{
  "n_layer": 16,
  "d_model": 384,
  "n_head": 6,
  "n_kv_head": 6,
  "head_dim": 32,
  "d_mlp": 1024,
  "vocab_size": 19600,
  "activation": "swiglu",
  "norm": "rmsnorm",
  "norm_place": "pre",
  "norm_eps": 1e-06,
  "positions": "rope",
  "rope_base": 10000.0,
  "rope_fraction": 1.0,
  "qk_norm": true,
  "attn_scale": 0.319,
  "bias": "none",
  "tie_embeddings": false,
  "parallel_block": false,
  "init": "normal",
  "init_std_qkv": 0.039,
  "init_std_o": 0.00976,
  "init_std_up": 0.039,
  "init_std_down": 0.00423,
  "optimizer": "muon_variant",
  "lr": 0.00912,
  "lr_mult_o": 1.5,
  "lr_mult_down": 0.7,
  "lr_head": 0.00874,
  "warmup_steps": 0,
  "schedule": "wsd",
  "decay_fraction": 0.517,
  "decay_shape": "linear",
  "final_lr_fraction": 0.05,
  "batch_tokens": 65536,
  "seq_len": 256,
  "doc_mask": false,
  "train_tokens": 527500000,
  "steps": 8050,
  "dataset": "wikipedia_en"
}
MLP neurons of a small language model. Each row is named by its layer, matrix (gate and up: input weights) and neuron, and shows model dimensions 80-175. Each number is 128 + 24 x the weight over its row's rms, rounded and kept within 0 to 255. Numbers have three digits each. A neuron's up and down rows have the sign that makes its largest values positive.
After each neuron's rows, "fires in" lists the words (lower case) most often at its 100 highest values on Wikipedia text that the model never trained on.

L5.gate264:150118132126163148116140124135123114106125151110097107169106138104148109127156161110117183094157113138109108113134134107174149137172088109146112153136175095145144123110148151135082140124159111129094130139141126127109132113194124135140108145132125163075142109093090122143104079102155133132
L5.up264:091105114131115141126153161156128112140142146130167094135155129135150149114103130100144146142137165127099116139126155150097174138111061088144122174160187158132095128119143127067154126133100155102090127124102134143112069124121107135145088132106140131114129128112098157090131137133135118104
fires in: "women", "student", "to", "on", "of"

L8.gate750:112138102098123131133124169167168125145153155152157143156164092111160119153094135130111142151124134137109128170124182131087079133127124139141187155136141135167114157114150144119170148124168125138153103120146144123130105155106110133167157114141099171109128165150160144085092106126139103099
L8.up750:135170083117128074157135145081148168132110139174143104168126126133145135154117171119121097159127137111142133131121121108128131157132138112133135083085105132170169141138186158169126129161152158102144110163100136109118140099135115138151108174117127111139168148148089133137110110148141168120
fires in: "a", "an"

L8.gate61:082157084085168104134127147151152133104127114101121134174133117120145125161174136140119145129132139107116109116131122081169114123150141149136108104134136099148093144121181116119128130137100153126160165141115114143113148098109132114091077128126139128153133104142097127122121114128119118112
L8.up61:097165073133106112114130123127127129111132116140113136126156154108099131123112140105150104145158114093095111113082139098109128085119130131102106125156110109158115159117144114094109153100112126164113088100146152122128171097140138106093099128154128124125126105169113142124124132145118107123
fires in: "was", "to", "at", "became", "been", "were"

L7.gate638:119170127145108108141103101144129115094115203120150146127108154104124115158151130092130147121140115135125117144105152124173145147175126134101143157148124127141108141158156104091127123076180127122112158140133137142143144131121150121154141084101138129099162153145138135154112154138113119111
L7.up638:154125070127089080162151153192124162132138103099176138172116113130153138117139137152121148155144125095145163129109151096097126182160122093084114118118114127116132142151195109095107148108130110163144096157111172114145116106100097157153137162116126129147128131123155082096138076126143175133
fires in: "with", "served", "by", "held", "as", "to"

L7.gate554:113130091117168111108134127081121135147156099129174087138119114175131090101144121117120125128105105094142119128156124118136121173114116134065112165144156109141142103130085167118146134160139144141107096109093099125116114145136111080123159129117162138111151131128119174159149148134160156117
L7.up554:129120157124159124130105143115150166111115129135133099108128166120145172161141127169124116120103091082157148120114110102074088163145158135108162163075092166123139088109106112169139083119113106098086158139146180125111117148098107114113140138151080151124133105140112140159149094123134130130
fires in: "de", "his"

L4.gate562:115098135125157107121093101079149112133093114149106128159131154083115143112106125149149105148152152127123071178110142102121156094092100130106144093131114132113120131109123123134117144142121152128121119115150132095111143124182169176114147177094099114147119158162105122135152124101129126169
L4.up562:084093131097106121112141095071129111109117120128126111139132154118176084132127118114120095146116168096141079116119130097085128114117091099098121141153161172093135160131111133127094162131153110098108130122143146140109107137098148111119150148135094148152170135163127110126131077126115102118
fires in: "due", "gave", "give", "gives", "giving", "given"

L11.gate87:104167139148144120141150119157113148101148118115115135135137109118104138118118186111136132155133115106143179120107099168153146148123147151125127092159142149142069160111141142128145117104148127096131131148129145116069166099171143170133111176144175128128096078080140131115128159109165129140
L11.up87:156154127105146150168122149132102108133127137110113123134112119164126119121149122091129128120130156145154107140098118112103118189114107135127113104162157118129117098149147122107107123119099146127179118108129142103142116158137118129090095154086138138070158100173132084162115156107134111151
fires in: "in", "of"

L8.gate954:191146101125140101097145168113111149086088098154161140142165103166145127102144135114097117150149124132149141116096140159145155074100118116118130127107122108099118080142108106122135077148127109139131190152122155125124146126096127122087130146140113118138131140136131152106143123172117081109
L8.up954:119121134124132155073166118135111120152134111123128104127105167157129126109158078128143101112137111132126125140186104103112084107164147129158135101148118100136119130151153098138079132099087145126108120128143113115119120145114107098113074161131119141107129142102097158112101120155091168120
fires in: "at", "in", "to", "more", "both"

L7.gate48:092145155123113102134131155120087115096161135117143154129131108086096140122112152122135152138171112117144157119124097119163149118121152117144106121117139115155098132166179138150116185142141069107096174118118113101124120150146143143129096134139130145118131124108118142150129106099142116130
L7.up48:099192169120099086150109118139128131090116105137170173135118161164095115126103115099127164102105159136137125159127165096132112102082175090124099133075154131147125140118135141116130122120100143093122136103136140124052165146151189143082144113153110132114139131112135148137107120122118143124
fires in: "la", "a", "al", "el", "del", "en"

L5.gate1016:109135111116149155111138123152150112114146107138116108139123136116101134197080133126143122114161153137153124140089150128117101120131179106096116120131115145143117121143078135120137166115126189155146110150158113138162188125114106156168146123126166112095126102143156150111113157131135126092
L5.up1016:083184148119141118123100141126144134112135138148172135108143171166112131109129121163084145108130087128132141118183126088107135130147132086115123131117123152140075156123102138175107085123112144094127137093110151144104128149072178130170143143128112108155107135113139107155101147145068134121
fires in: "as", "a", "of", "with", "to", "along"

L13.gate238:130145137130104125135133129150135118118170113143143106136164137132148127120122141125079125134133168152129107113110143102183136122139105152131145061158141177100134126123130136169109128136197138105126155148132147125085111127124134149128127116133122110123123155112131153126120084138144141111
L13.up238:142117087093111154074092205132147132183141111147131110084152107130165125145131080157106126123135148114127154104134117089137110128156151143130119056109125134164114128119180136121143127178132125089134126096115127114123103135138132129131141126086154119116113142156106147104099123107112138154
fires in: "was", "were", "is", "be", "are"

L8.gate255:159145133075134094108121133149134111164133163137090113143139159106141148140147115118138118091168118149125107119081123132149146130120151085097130035177101093113117176139152187135142147167144124100130107121142133105129136123102134122134136144154128158137140135138132126139154079117157143163
L8.up255:128156113147099118120141197112135122163152146089175114099114142136106145102121141128126140151104119175110096117113125141120146183102090130109124118124145101094134124130192154114105106116104163135105109101133083135107088137107148125133133090126099148119110139118175120107143126110144134160
fires in: "and", "in", "to", "who", "of", "on"

L5.gate267:122135096105144162112121171072175104127117111144084098099148164111165119185084140144145138120085139171168107139148163127135164135099146104124143137108113156127128132119123142131107126100141148112138069146165162147155099141115133141174166147118147121161151150144073112121131103143145116108
L5.up267:148150096073128105152098149145098141155124118105113126111142094125117134174111149104112129150064168169120150096135106124125151147100162134093111079143101153185120118121129154136144149131131123108156166151145146134121086137153131103112148137114123119131155108098140140119118141134146162148
fires in: "also", "she", "as", "can", "a"

L2.gate485:116106160149150112139125115125106112130153100184110146136099144078097075134122127105142140118163157131117191149109130144126108095121144082151099157135125133100153131151129170132117138098153104161132148129120138168100111126116125096132101153101124145126137136109130095132116104067137122145
L2.up485:118135186133167083128114110140123124144140128182136110131152117084136114125098111135121104150133134113141189126093133135127085090107161118135089161095125157133135116144122172158105141151109105150109133101131141142140129128125143124117086143101088114127120121125162131143104099086145117152
fires in: "great", "grand", "al", "la", "little", "long"

L5.gate737:118079136117149165104089123095140116092140171141158109177087115154097142105114149101122156131119097094088114138130122136132150151115132154149127112086155103123142154162109170096102136116161115116151145110137153138099136156130134162154153131151133111141135131146082104172167145101140096137
L5.up737:134144117119160137116187133122094072164117127134148143159132143087093134157133117137101158134090121139147122155126131101144132108102120115136148179135132121141128165113171131136153165143146152154116094148111118105091114129089145141126119109102124125103129121139109111146150107098124154148
fires in: "of", "from", "that"

L4.gate848:161160103141137122121097126098110123140138129164130084147127108093107116135130127148066128146158149152132129127131138153144147135120167126139135137110109158103127107117138151136140130142111165155116164176163094100120106156130107106139149152115129133156142131075105103129110115070139131116
L4.up848:109133088111149159149153158147148106121128143157099108119143076164163101153126122121098158123157154112136135101142133104148152170108137104131103147084157108155124172105131107148096117144117087147114138132156123123127141116130153152168076137086135172074130153102167159114121153148117137152
fires in: "of", "with", "as", "like"

L8.gate380:126128090126104157163139205166156129114157111155192125163170108131115115124122098133112108132135210127158131132135109093173120142123137131120133161092106099123118086134113174108118104151138165134138127151124099123110174119132141098152113100133121151128110098092127164116149133131128119133
L8.up380:131145130161123119134168115119112124145141131090186133103128147103152109114144128097104146134155131104149150090084113118117102160112115112118130152134135112101109094153097147116141119144122122134091106129137167105132135093090125132134176135165134079143179103138193115109064133113131144149
fires in: "de", "van", "m", "100m", "railway"

L8.gate601:139120133097154101131105115069128130153130116130134096124094114123064100137071112121108139135154122156131137150149115119153134133112130127109119114153083137110163161136158124111097124151117138114180129156100100099111138116130167118131122136136123136159156148114119115142140157106128144100
L8.up601:136138114121132159160111098118101145121155155128164159125104092157139162089125143120142148176118121104098127133127119074124130115119125160162140127087117123130150168146137092148068121104129142099168117090157155122199153149179110124116166129146123112120130175134160126100123126167138135137
fires in: "of", "under", "joppatowne"

L7.gate538:130171099142104150137143108126133138053129151148065160189121151141143122142156115131115117098156128112159120143071159122159155117110127157122110164083104134121134137166106164173119139110127138135109166135155107146122097112182163156092156140097126106142147121111116143114083139111113131091
L7.up538:147131112172087114183146134103134057162143102145151094139106151085101085146161155128180136137148109128134099154178127157103143117142137132158167063132121137135137131111129160147122177132122157144128089117108120152104130123136110141134109126144099142161134141104112147143131103120113101129
fires in: "in", "of"

L12.gate627:179134103178135124128113081116127117145070114119156149132120119118121154130133140134088108134118105093138116126124122167116104104113113129137170123153122118147128214125123124103125176126127095098121141105140126128164078130136126146076115126159150136174094137100093143120123135078143143134
L12.up627:149116124119156125112114138131175161092086127108069165139124144127121133114104149186100115130168161104097112089141120152110154131107155109135146130115139087182135141089142118118130151141140117100157143122128108086146155088123114133140142112124125102144127100148113092130130148131075176105
fires in: "was", "of", "is"

L4.gate670:106091158136098137139181103095152138143116059140118127153105063123132144163098097129130110123118105118099099126104137128123119114181118145122153094146123166082111139142146133122134130125081149110204130139151120158126177135134134142159119112091142113084153145127106115118157131140139184150
L4.up670:048114087157139095134111145110161150133073118138144122176097088176108123109134167181117134125158117147098107135126135082154089123161121117152115117152141149105179183188135102152124158091108146166160125136126133154136117130146137109131165109124108110114094154091068127086142127144117144106
fires in: "to", "in", "announced", "for", "of", "is"

L7.gate368:104100092134103186112148122114143098139135129181132107079137153146147116121122081136165133124132151145080111135152136110145096141122110103174108136175168145112150110151169117116155130123145144158139139150129113179097159138103129175153127132146135123152120106138131122123136139129110128146
L7.up368:107116108116120116129183101155165137118092103161118097111121169118117167164147100127155076137132150103106129144158180162140126067101140116158131163160136142124129088151151129096139157130143135169137147154123150127108103137126127134133118129121159112132115094131078123143115153068124130145
fires in: "to", "is", "that"

L7.gate568:098116126140160124114102129145099134112139141127111139138164068162111103163099117078123115092137133121135142127100129164149140133139131122115147157158160121136136113181113105091154120162137137147103094127107100100145134106093131145148094133128153120159055152154169110110091075143114083089
L7.up568:102148104160160145129125130098104128111135114149119089117129092058124113134142120116105139146121133111163128101134143101151124133100102089127163116124156121131128173182136094107127117133158106171148125159092130147144122157100130172151140121089139153136099102146125138141096092134136106131
fires in: "because", "if", "when", "after", "as", "while"

L8.gate468:137127107140111116150137104136107119142146141118172149105178120140109123152126125172121134160127132125125137105122141110123140136116123137148139118121131162142108159149172120074130132153125121128123067094128130126119142123143154099104144110066106099175101087152123165145108105113140148121
L8.up468:118166121126120151129119112143145134134120098098129147092094164144157138114121097141160145116154098123127130154164133149109169068139151133128121090172098110146146159134136137144106105107110130159116139115158111084115114104109116102142119153184111094143118142100118121150115084153135153158
fires in: "not", "to", "began", "continued", "was"

L12.gate431:137127158115102107109135104100153146116134149131112173168114080107127109144134116138103139128131099138148097100097149120142117132166144116080102136143141144121125142085127191126118047136108140154137129113214147103135106092131123121092130092163154125115123146075142082117093160086103133123
L12.up431:118133094182131081130167125144165105110158112161097102160095119106146128128112122106129149094124140126194158128163129133145108129095120131117125113136119125169113126141155126136129131103132100098117109116127117116134125123139124141119146121093110131132158131138105111083142119170122135165
fires in: "was", "were", "is", "been", "while", "after"

L8.gate398:124130147146149127171128126098120112098120141131128085155116147131118157133118114168111110153131117136123136125115150125109135153140119114113082138148093090167087125147084111116139131100088171128141172141093114147178147196145128100152092125123144120113091143152102172196127134111102112134
L8.up398:132179100163136118138138143133146139137108159106128095133117179144126105153127127138068145077145124096148149118117142111158118159116111094145140126131104100135102119104160119135125100141120093129111165136129178132156125130100147106148134134150116107111143126138140089140127116150131157068
fires in: "to", "as", "of", "from", "in"

L8.gate463:139103108135126145126167107135119099127157133193144137117115146112197130166098136081135176130160104142110149172134146120116116151150112112096132107078122145163133115137114126114136140121131083114130139114121151139126121153080139108136167122157114135157133124154124117117115129120108122119
L8.up463:170087153144137148171156141106072143107148116168135122123072103172133137107142096132115111159140148153151120142149089112129137174103168136108105106107152144157126140147119119141097078137110108134118118154123128108148155138122145103149130160131152139131110148078127159154185124114190136119
fires in: "a", "part", "is", "well", "of"

L8.gate439:131118152127153145119156154146133149111144142144102131155124109135148134083139154166063127089161156134184140141103125099166140131201203152151122115165141102130098132134155136093103138085067126118146145113149109139115116121160145123093107104079146115110125146123137126136132160153147101137
L8.up439:159094130137057147160129103134139111126113132167110160103149129100113116085159120138129110175106106084151088158154180118110142127130109147118099107140080155124135112148113142092094141166148184124144147105151158087111133124158149119131102153132125116132100092152107138145105147095111115083
fires in: "of", "to", "awarded", "for"

L4.gate809:128089126103155152158160147130147176175083134119137132164127097107106126138166143099064119120166106074156116096164125115142130139135120120139146147159105079147087163148167132169125106130163154139152151149103084106101117173121150100144100132141153142140128110163124098101105118108140129124
L4.up809:111128112177189138131127183136106170098145121083142147152122183151151110092105132126113120130140141073120122094171162094116104114130139110105164150181113097156095096131125101160074117107130144174125100128129155114121112108103113082134141130131095156178091139119103125151137186126129142108
fires in: "of", "in", "newly", "be", "best", "first"

L4.gate740:142115153164166137126133152120106146147120126164158140108124106056106116145113182118123141109148129121167105118129154117111131132148149132106136135104115165115193182132122109129131142121131125138145156104120125064136143124155165111126115152112072129130171135158115120102120117143176119142
L4.up740:156087118118184181146142155121079099115124128126148118144102108094093148129113128156117142166088124117114098095118140131121140099062143169142155122142123117117144120164166112106060155089113130109120125126127144116113140099144137139087142099167088142123150150153163136139124143162150114154
fires in: "1", "of", "1st", "3", "4"

L8.gate8:106094126138096124086179166123079126120134139135146097146139127095104095155135184108132137118118107078087122116134166119143109124155113140093178119130167125095073166125125100106150107136105135147155086113120133126114090115139147089120110134115114139119124158159162167157062107130103134159
L8.up8:168173125097122104101104128141161135159108116148130139149121088147124118110143154133078126146167122145132165117139108157121129152141131170170126087115150124131174122105097132146128116169144094092154106145170134085150115134105155158150111140138080144160130188139147098115078109129106116136
fires in: "by", "from", "with", "of", "on"

L8.gate227:148082084142120138127106126133136134094143150092136127128156109117100166135165131122119156109174162143085158136107138059141110158132108158117129088141116113168100096146107131113115144148092114118100176122143112096140164187153121167130101142105156110142102103122138152128102118128156126123
L8.up227:198118133153141151146105100125136111125166107117120134101150141147093154114156138158085139124146114115087109079113147163162131138128093157132145129114122128143132071111141122120128123111162165094125127132144160156172102134122112144136110128142136158150136111107160111139117123153131072078
fires in: "as", "became", "to", "be", "make"

L8.gate718:138114113097146133136110130124155112079118103116126111142128113120139163122124132112118146117118100163171099108130127162103092100103078066118122104129138156080137145097087102073119116134158172125131123120118127100108165144116135159128163097076129155105128096107142172146114126129152129126
L8.up718:111106133126144104139091188134151118111150117125131132137162121094109087094094101095112144124124079162104106098138094161089116117185111133121117116120169150094127154143147134135149108138151131168087103136115128109157110097149142145146103100091119115127163125095122120085121145093126094151
fires in: "after", "with", "following", "for"

L11.gate557:148127073122074135109122131116113121128111148093124129132095167122123194123140114135175100120107174159139089176130126090112144109114164107184124118097074103106111107132146135115103145109134117129144121122100090112095113160129183130131118175127124173149114124141181153150162106092141133163
L11.up557:149133137121109137102109115148102140089130121076066136129110170151116175143120120147149125132114159137114078097134121088145143121159166075140122123111088094104124106127137114131096157125119153106158090129112115096137111151111168149135129165135156144140145098127120111130151163106097150101
fires in: "is", "has", "are"

L12.gate714:152096154154122104171141152094134106130109138114166130088154119147137135147110157131148122169162120138105128111141137118177145125148128136093132115144176127122105142188105132107162157138128117104119118147105121125130040128164177179154123161076147135162148112115136092110137146124146134125
L12.up714:123082161173145108125149122159159118135147159142174129101133114154137156090163131121141085142143107134114130140104128081162143142138149151119122120085156135107130158180120108126130157099138125095118116107150095182140141150097133207112139174125151116151155101117130099124135103089132115153
fires in: "has", "had", "have", "not", "since"

L8.gate45:092076141100120135097129156171146098129150125094097125118118088108147152154140136085153126113122136134109136134075101135164080159164084131161103117095148139148125156099155135107142144133107130112132127092163126095105140120104137131139157173185151140164111106110103116149099123118128116116
L8.up45:160119121115091150107097157126136170128155102152154117100149143144115170136126113138138071124143145139131072111132105168146124140124112133143155137156126132140131114100176179131130112179150107176188122160088136125090127105119145167159144159110118148121139147057152111145132104132111095139
fires in: "be", "to", "playback", "been", "had", "back"

L12.gate771:104144102133150097104151154109193073134135137143146094152131133071155145104191083174149088084120145103117108109162129146126067145137090126133131120172136162175102149134173149124180109121099126081157146118148108147114120091150151130122123089143092133093161124122183106133156139132137119054
L12.up771:082108137149119105144171105170114125122109175148145094132143131117125113141131131157171117129135145154119132101106169129115122128118184100109146123132080112139149146103103122167140125172103112119150117170121128148152122154125147116128123116131097157080122089132111170100108094089148130087
fires in: "that", "a", "of", "next", "by", "on"

L2.gate762:121102102087105125151136098099132139098138148124109083138113087113120137148125148105167111149144134140128152144128176110124102145104122112135165120108139176149123140133140125118119172114163148116183126135139097097147136119100115145125110125143129138097124123141144112122105114137125143151
L2.up762:141093082085080121134111064096128154118125160152135138136127090129103128158123137133169157129089136112158094144119133112133132134111138149127130110113151172141132163132116169119111172119172163097144138097177087083105150110101113159124140089123117107123131118130135127196147097105130101116
fires in: "gave", "awarded", "give", "offered", "received", "gives"

L8.gate771:144073127150138098101105134095115160097177137112158139155126147087151145104130094142148149161103121125037110094114164203105159140120147117090100160108140094112113120117150141126120108109120109083132144112134108121105121119141115148128150145132096114152123096130105158139110105100183162132
L8.up771:125122116084125136139136095131095123155151133145162133124151140124156111084129134117134110130112147146121091096149133138173141132115099141158171157137157082118140134123135148130141131165136144134106159137141156060122141143140162120100069143151110166120118137130113120142168113110155190159
fires in: "to", "for", "upload", "the", "of"

L8.gate92:094165127122121147083116071135150106157107140119137126155126127099104129139122137125110123190140115153135114114099097116125163095116148132121174166118137131160107135099110139127147165148095157138097112135127129139156142099147114119137123134153147142138109097133093119157107139118137160140
L8.up92:110180104088164112101113131149130123125100108112105149118151145148131128110117177112102149145145116101118154107114136148135140130066120129149141103138135148115120133098138108104150135103142114138132138089141170080115108082102145115085148090097097110154149114141122117177125149117102153136
fires in: "in", "for", "on", "of", "at", "from"

L7.gate825:126135138122139128171109109101086072069110108083120118133175169094124136165138134147130132114115111129191095118134182153131146082103132173115128125078132128167130164124119111085114095147163134117138123137127124168154107129115147107162125099109085115121114130128125202152131120128165113107
L7.up825:105108138127105129140128085142098100139150113134084191143135120110101132127117113100124112111121149093169078130110133150098070105143140166122134123124134137119111140150107132158187112105155124162109137127130116066125177105122145111092151173125122121119126117113092127115146165128158165192
fires in: "to", "was", "she", "he", "would"

L5.gate196:139121145090127171116152096097192145146114123156125098152112136103144134122094107112124158170167114138058151130141102119128098137096100140161154112097108084100129149163176181095135126129130134126150145110131132125120163157146113129155171068103080160133134131104136084121153107102097109147
L5.up196:119131157142171147137160095128126103144132128153176105120094119113080159144118088148136089139136134094109170124073102140145112121108180138116120132114134156143132134070109146122128151162102176119169123167163104116137082146116143147126143135100116113127126119145129074133149109100135123114
fires in: "when", "if", "of", "that", "while"

L7.gate590:123137117105141087117136135115123098140143155149210146093122142072130140101089141138095128109159133125140114119109098056126130127132094152120184120125123134155096136106087104155117119106105159103134124136080119099106130188134104097156112121125124134170145175148116173156144126123146112081
L7.up590:143142125130128113125105164153154139145119112114136144140111135137130096142114135134128157059135148132120143048162116135127169138166113144157127115103147166131080117098124153095128088156156138107133156110137146126090112115150147154107077175139145101135108130107145131128092135108128118112
fires in: "de", "had", "by", "van", "of"

L12.gate864:098127145083151171105126164167153119132120153128115180095112142125172117152150114081138124076151139177179168156164159122133101100114109107126123162153168123134135210160143136132123087108132108107103131135112122113139131146124171137125153138186081102129129091129166129102134105113129142117
L12.up864:148132117115107132138147184122127176090145118091145113102195108149108190121090135101119096138107152167192119125131114134136153134113121120151112125123112077164111155168137136111105115128127105094167145145098131168168117146102163167125136137104135110121128135178141100141132069119125096121
fires in: "to", "as", "would"

L7.gate832:148141124098124166137110114081159099121154081115122154133151139105128112153147105100068147092095101103058126142090086148123066129113136137148110188110150169114100081120178175097121157130134127088138137110159107114127149124105107135184134157107096209085118118166122120123130095131176169151
L7.up832:088127083120160124147130131137121109127159162146123112130144108117113177101154134145085130134148126128160087082122149141147132110095172115142103158120143131132098101116114119124129129099091121147094144093125118138174122118160132149148081129100128121105140156158136118122115109144129111108
fires in: "with", "on", "have", "of", "having", "using"

L8.gate617:140107120170122072144101107128142160135154124076094117109152131038096105166114103203131096101189118118165163136150141113163114153141166136130142119085119088150112164107115125166150112128132131118162099105095153113098124123165100109099099106172159116192150145126102117173121090128116142131
L8.up617:106098150153135127092094123148178127191157133127070103165131149148142128145071114111100126137189136140111124126121117120132115140108116148122113135120127118119131110109077118168074070156142116117120134118161120127122135100176142112133117101137103113090156149122122143123133119136155162135
fires in: "as", "became", "become"

L8.gate308:138108083103103162133119159160147113156090165143122086196146152095109193129144155125109104107159097155152123155113173149161127121133132144112097125117168151100099145082130089124117175108139142123149108163133127139146095129161149147135122107148140075135153114169082123108172153153115110120
L8.up308:150104104095116139157113116137162100149123149128204136141133128097121121098172107084076150132148110114133096126111160110167174139129156100094154131084143120122151131090118156104123124139133128110124108129149093104102093104085126133102126136115142131130144101094084145167122140100168147147
fires in: "had", "has", "have", "not"

L4.gate192:117122107141115110129103115125106088082117102114113138143136124128145082142111161147119134114122156118147130072145148183071117176116172124104094081162113095133130110119116161143112148150148133158121136185104114172144116131149100112154128125126171137133112159130126124137145074131128176119
L4.up192:143123119165149118169073123084099117124137157119112123145154118119134083110147140116102108094107158139150159093136159133135144110093089126113117144063186139131098127128137138117132090170124119123117131108073146106151188146136131178182109122097144143148127152118136122159114114108115134140
fires in: "to", "from", "with", "on", "than", "of"

L12.gate205:147155141139178147114132143090098157112150118097103164122139100123102129081075127143097143147189154159122126116093162098135170098132145129141169140100110139146134126123117155179118149111084138097137131152086158124117110164150118111089137088159133119127163106106128125126101136142132127092
L12.up205:175122141132136146102124165172129122096135129114114108164151151150119054136112172111107121111143135131128166127117104159122093165126078143132124146176063102137129101124132153154121139122164139175145121169125155087096124125186094139152135161156139130062125141120152126125137104099119134095
fires in: "as", "were", "not", "be", "became"

L7.gate882:159110114128131131074123128081093130122132098092186118135127148131116168135120096119154128104112126145100113125109140153122128077136119115177119143110179142091118125143123134077192091090141120127158143174171059120104142159142104147117149108143084130140117114095132093130099147129117098135
L7.up882:135117125106167113099132126193136136159136156116123096084170110113110121153093110132151094101071133104139120137172121146143129120135087115123165112151147143128132085146124153111143137098158120175096148127111110179102149095107124085110085141125152177131147125120140149089141109169132133111
fires in: "to"

L13.gate106:098137125168129120157158151151135141105161161188170143119083100116121137139118153137137140188137102093094139148107136122139089129128126106116105071128109140148105137088143125142114101140109144128182119161150134132188122124101113151148114136138127081114129105105122166127097146131140121143
L13.up106:123175134126136137115110163136104104147178130086097130126102134142129121156137140157123137142115090138175123108098125135154114126120088145154145089183144116130147163093106146130130093094168121138118093135160113097128126139145144140100102152105147102111124104119068143114116093119128173138
fires in: "the", "early", "in", "late", "november"

L13.gate799:120140125119141128125133108121115113139113102121096144118086161157133096175133130117151185147118138104071110115131133145089120108144178141131150120138138132152138145090128146130129156120112163150167120156103156123128123123124160070101139136091121138140128099122117158118099137125149117106
L13.up799:111118145134105132131147068143160121171194177142106157117110126158140113118083130088138093121126145110105094123124131135142153162120115164117119152125141145115112128135138164156134116127139149148132083132132152111153114105152143107098150142122119126125132110135146137161110153150128104122
fires in: "was", "is", "been"

L11.gate716:112122170161113116120126144203145134166132117132098113184140137151139109158153155146123159151120108148170125110091143057143177100125137136133140135153119108118123151148141123150149135116141109144154108127077106101129127089126150104126119128154126167118109105119083109098125146120158150132
L11.up716:152153120117116100103114109140108109138160125131158147152146112120109153127122117130094076108164108134140107095119143083111103167119153158141135169148100102154102127125117122087145162116106112162149138102107145159121164106133118145112111129172138109106114095098080140115068133152129162116
fires in: "who", "was", "were", "they", "been", "forces"

L12.gate971:084113142159110136105116116108174147134116055093130114178164093144154127114115147157160127115115138155126142095132115103132077138116126113185152097080124125103147176104143135140107111162149123160164152121148081148135077110148132155135109100162122115081158120146158110089126121136129158154
L12.up971:091115162128107133073115139127164105120130111126119119109091104158163136129097128126109139143129139128151173124156111142097138124168147134130133130144076119182113148140180133132103142127147151155119143085169116123108143135128117106130156114133133165168145119133145130129136135127129086166
fires in: "is", "was", "he", "are", "were", "she"

L8.gate834:108101132182158119150146159138107151139137093164125087155145107161156170131119161110144152157130130110077163101126098169110151158124115135083125082141133106119117161108126131136101134149095097124141166115083142115083111148151099127117084118158126136156165167152100149091143090130148150158
L8.up834:128117150133110101101110150144170134156112084112113141144141107137144162125130085137112108119150127091101120121140150115178123114097132136151157114115148117124110125128101126091144166058144099103107125093179166114115159117123174116136143145133186130151165157152147141131077156128131093125
fires in: "one", "an", "a", "was", "the", "is"

L5.gate476:107132139132145104092127116106127114142123129142201168179153132097118114126140158126127132102118129147148117101100141131154156112119114130139161086138128117120092108119126124123137153127131149114170160132127140139109109133146137141122069142162158112129170144122112165094127167071127122120
L5.up476:137138147134136120071139177132149111115066043140174174158113169145109093105119165141137118106143152163114150150087087079167136116134113089091098095153094108175131159139131145134126101099091117110101143119124132126090103165153143127144131088099112119148113119102149097120141128108129117122
fires in: "to", "not", "you", "for"

L7.gate720:106134106114113122087102136127149166155100109137118143125111154105134130113127147122180127139126105134104146127137168118135136135146075096162128108180134074113144155077118127088122123111114119123118135148113078180110124125132103145146140135103129135118161152132107166114112130101108161154
L7.up720:166140131075158101084140130157150107161110093144150156147141110121132107109140181111118164122150134133085156101144085133108120141149155103113167145152101144152159145101130154129127133101136094150155139096131147105104114106178114121135130096079131091121130117122142162086136159072136186093
fires in: "for", "within", "tholians"